Weights of a small GPT-style language model, trained from scratch on English Wikipedia.
Size: 12 layers, width 512, 4 heads of 64, vocabulary 8192.
MLP neurons of a small language model. Each row is named by its layer, matrix (up: input weights) and neuron, and shows model dimensions 0-191. Each number is 128 + 32 x the weight over its row's rms, rounded and kept within 0 to 255. Numbers have three digits each.
Before each neuron's rows, "fires in" lists the words (lower case) most often at its 100 highest values on Wikipedia text that the model never trained on. A number after a token or word is its count.

fires in: "for" 55, "of" 6, "took" 5
L9.up645:112084141140111084174097126148066135098150168159131133114114146131190079084133111147111127199108062157151106088183108134116094094099171141174103147126077098104077103117097124074107119109120175108088161123138054157145132168120065058133098114102140066103106123160132109088104142126122069124148142133181191130043151149156157073112151074100116191083145117140120098160116168094143183139133149140118073138122120146059163176122101078137087055119123122193156146106147116131086146113169113151165147158152106128106177185147143181089091120139132158109160159146115099115151180100129127126

fires in: "of" 55, "in" 34, "for" 5
L9.up1383:062132162151164151189089110133136082122146140106172087090131143119112154112127223147124182220085144120144149100161137158102166132098129101116149128156117117093162119138085108157122131135149154144184150044116093101168118137147125141112155105145120120113128201106171136107111061092089124130110152141132129136083143091102140096060155111176163092106146099130166113115142087084112129176077113143144119110132132139114095112095134119141095082114082047167130177089122107189138138132115095133208096106150073115137146196144126160123151169102161173155163067142081136199074187057083123149

fires in: "i" 27, "we" 13, "you" 11, "he" 10, "who" 7, "one" 7
L9.up712:081116130136089140156165161137154156156177126159103117099148187146151069100094145101128140124096093093110166152167090069096154154140179114133182112173062098146081110115088165100095135104106115069107140121110102145136090109141135084073110095137086080117176195174115144123095055085151050073068108126105160121143151123140101075111136120152108133116151138146118172080107100148137124143052124121107148134137153137134134103126120112118086151136176154125135100072137123180121181117161068103112122142161103101106076167139153112145134215082137191154085111162121139100115128157124096107

fires in: "of" 13, "since" 12, "from" 12, "before" 10, "after" 10, "until" 10
L9.up1624:111104120094212136087162135162125166099117128152113103158119134151112108105098143135146134153103127105078107081138157118127120101097106125200124152110127178102150102127193145070081106139089135131097113062092054121144099150149102117125120134101180099177101109126138130175116125127128140077122095101181124191093171151053133102108143123127163126122118099166098159109074096154185245166105157130053080101179106137161132160028106100138131157141165171195138143094101158136046102144108177126141142138164088112140129162076143149117169134123104089167099144144112067091169160115157110096

fires in: "to" 24, "on" 12, "that" 12, "and" 7, "incumbent" 5
L3.up417:090166156092105162111109136145123119140131133182101145135176132106124152128137186152136108149089059140092130176119143111130139131112192157195137165132115094090130117142162157144110161152135112058131078112161088179095129144104084133147143114116140127088136147076114089134131143159143133121159125154108126175162144156085089107088162118138124119108155128064153154167074109138082133167040156100127107073184117156128165132087141123185121149173124107074157135139153148124084056188139079090138166148084085159128074165168138175116120094102107138124190097097129119142152110205126060094

fires in: "of" 56, "in" 9, "he" 4
L9.up1910:116089159160143148139163064158142132133185089146167142165129102168123053094131107163197082196084064082112143099135129126141133122132189077082070145109079148094130099060083146134108123116141156127120131126099076147081083132136136093198120177080135131099119136105100185094120107061131153135100112082141083153130148108122121115086141087128126162098146136137162102112085101151110170154138141137107172101083155081154143198107097069148133112166116163164139109115168133120089127096073095158109130110136108095168091117139145108109191160130094162107115080176139156141180092146112082094

fires in: "to" 41, "will" 6, "but" 6, "he" 5
L9.up1768:053141127197126099128132109119145125128137155162135105054133129134130164096078144153155156141099089079141118084152147097154128163113166104156131153154096132170090083161088093148099117224069114120100155139119121167099158154145146099120151111120161077131193167106118116118081082149077178137142139074094152163079129104147130102195130123140106082128125124094108104110200175104116140104067122124152183151130145171151124169127126141173100078152075164153156074064068131104148165120123077108093144164210122087115152148101162137123117146088134136168093123174112153166113120133085122115

fires in: "the" 27, "of" 7, "in" 7, "first" 4, "for" 4, "s" 4
L9.up95:107093127134157138226146104146120163064097094168163134100105101096139121080056091212170114103152056108130113108159126112123102082133161163172109155090121155145126093109129077100167129160096138127052141099153105121121166098141102082145158079068141028104140147126091158152166126088123154116084069138131124088144098129089150125164172072142134114092144168180106178152095113119110131149088101128163143125152085172095109178101103136152066195115192132132033152079162179137084122076127126210113109132125135092118116146110092105120143131103127121172150178153104118151115162173137163086

fires in: "two" 26, "three" 12, "jody" 12, "four" 11, "multiple" 7, "a" 6
L3.up971:095083116137104120111141109152168074106157137178114098150135141116144128111129110180182112142157108158129119102148115097126134176121197114083144088165094148152189130102080157135146113160061129136114119148134112136095136133110094141117095148061147157149123091178132118147125148171137156091123195116089160138188134103158118101144072109135088137138110120092107173156085104079162133103081067155167134063122124106102098167112109127099127101160118089187170153148125155159140165137139149148119135148150107159124141140118179179124135149221113195133117101173127139099054138165138146121

fires in: "the" 19, "he" 18, "ottawa" 12, "who" 12, "she" 7
L3.up865:131201078162090181136141139091096113126160102141097088084108118075069082151140134097096160177116149074118115132157045117129145138153123146131145121151176091139143109152141149089198166112087136069142044110094088154081147128120106138108164143140114137159106194159194087126121138127098103057061177104097168118122155163129080149163157135074127146143175143130145119109135140150142117115115143139156201134099160118151164095141114160145103102106126089143105084125110198105092099083215084108160074130138102080156138176156107164175129107159128147175081115167152104076141133082094108155

fires in: "to" 61, "helped" 7, "he" 5
L9.up457:166136184132125136112117107104105153153131117073103181067122086133152087125112112110142166131171066095135130126117074076102136162125113137094138171127111132178222127151139156136117142162091123162096154111112104137070106134097128118127174146097134065104121206173184084159159135133090121126104052110136116181085172119129124133132148100132108162139128131139108120103157108064140125146124116143075147116130147122207131086144128049103129140157092100112117095088160139074151106114169109142128100213172119135105056144148146118114112150119211165160125188170140125164180111110126045137

fires in: "to" 57, "him" 4, "he" 4
L9.up1400:097159114133154078066183153085150118140201134095149188091180100107125090115089068199133123163066101170091168121143074157168160157181126114134168180152083088153184128208112159123109147109117123080192099091142112078024088144131139106099112113138106140111097158124190136120126079120108114111114136096117041162116152198139085111143091157125102208116157121122102104164109087129175125134071163110125134142133151114178138097069123145170106098183131108139147146114177102111127145158173120147157101120177146068132108109114096125161152106155141158166166138091163089141097128157121096109

fires in: "to" 36, "she" 9, "her" 6, "and" 5
L9.up1062:094092166190101108082128120100121107124158140100102164134192136125139118149110146087169113125100104095095084098162104119150166117163171137120118125205144128139095173173107212116080218129112109153158172155149102142109119157094108165107165147057105157131150186158146108109169134126130085118101143136150135188116116102147114120097132205132109192084140159099146109162117134118096188139115086147106095122117201200086146140146123164149099087130121126135088126159139115138110119108176129079130123188147228139087143173123147126152121101144114107107140102128091032090142129112106127067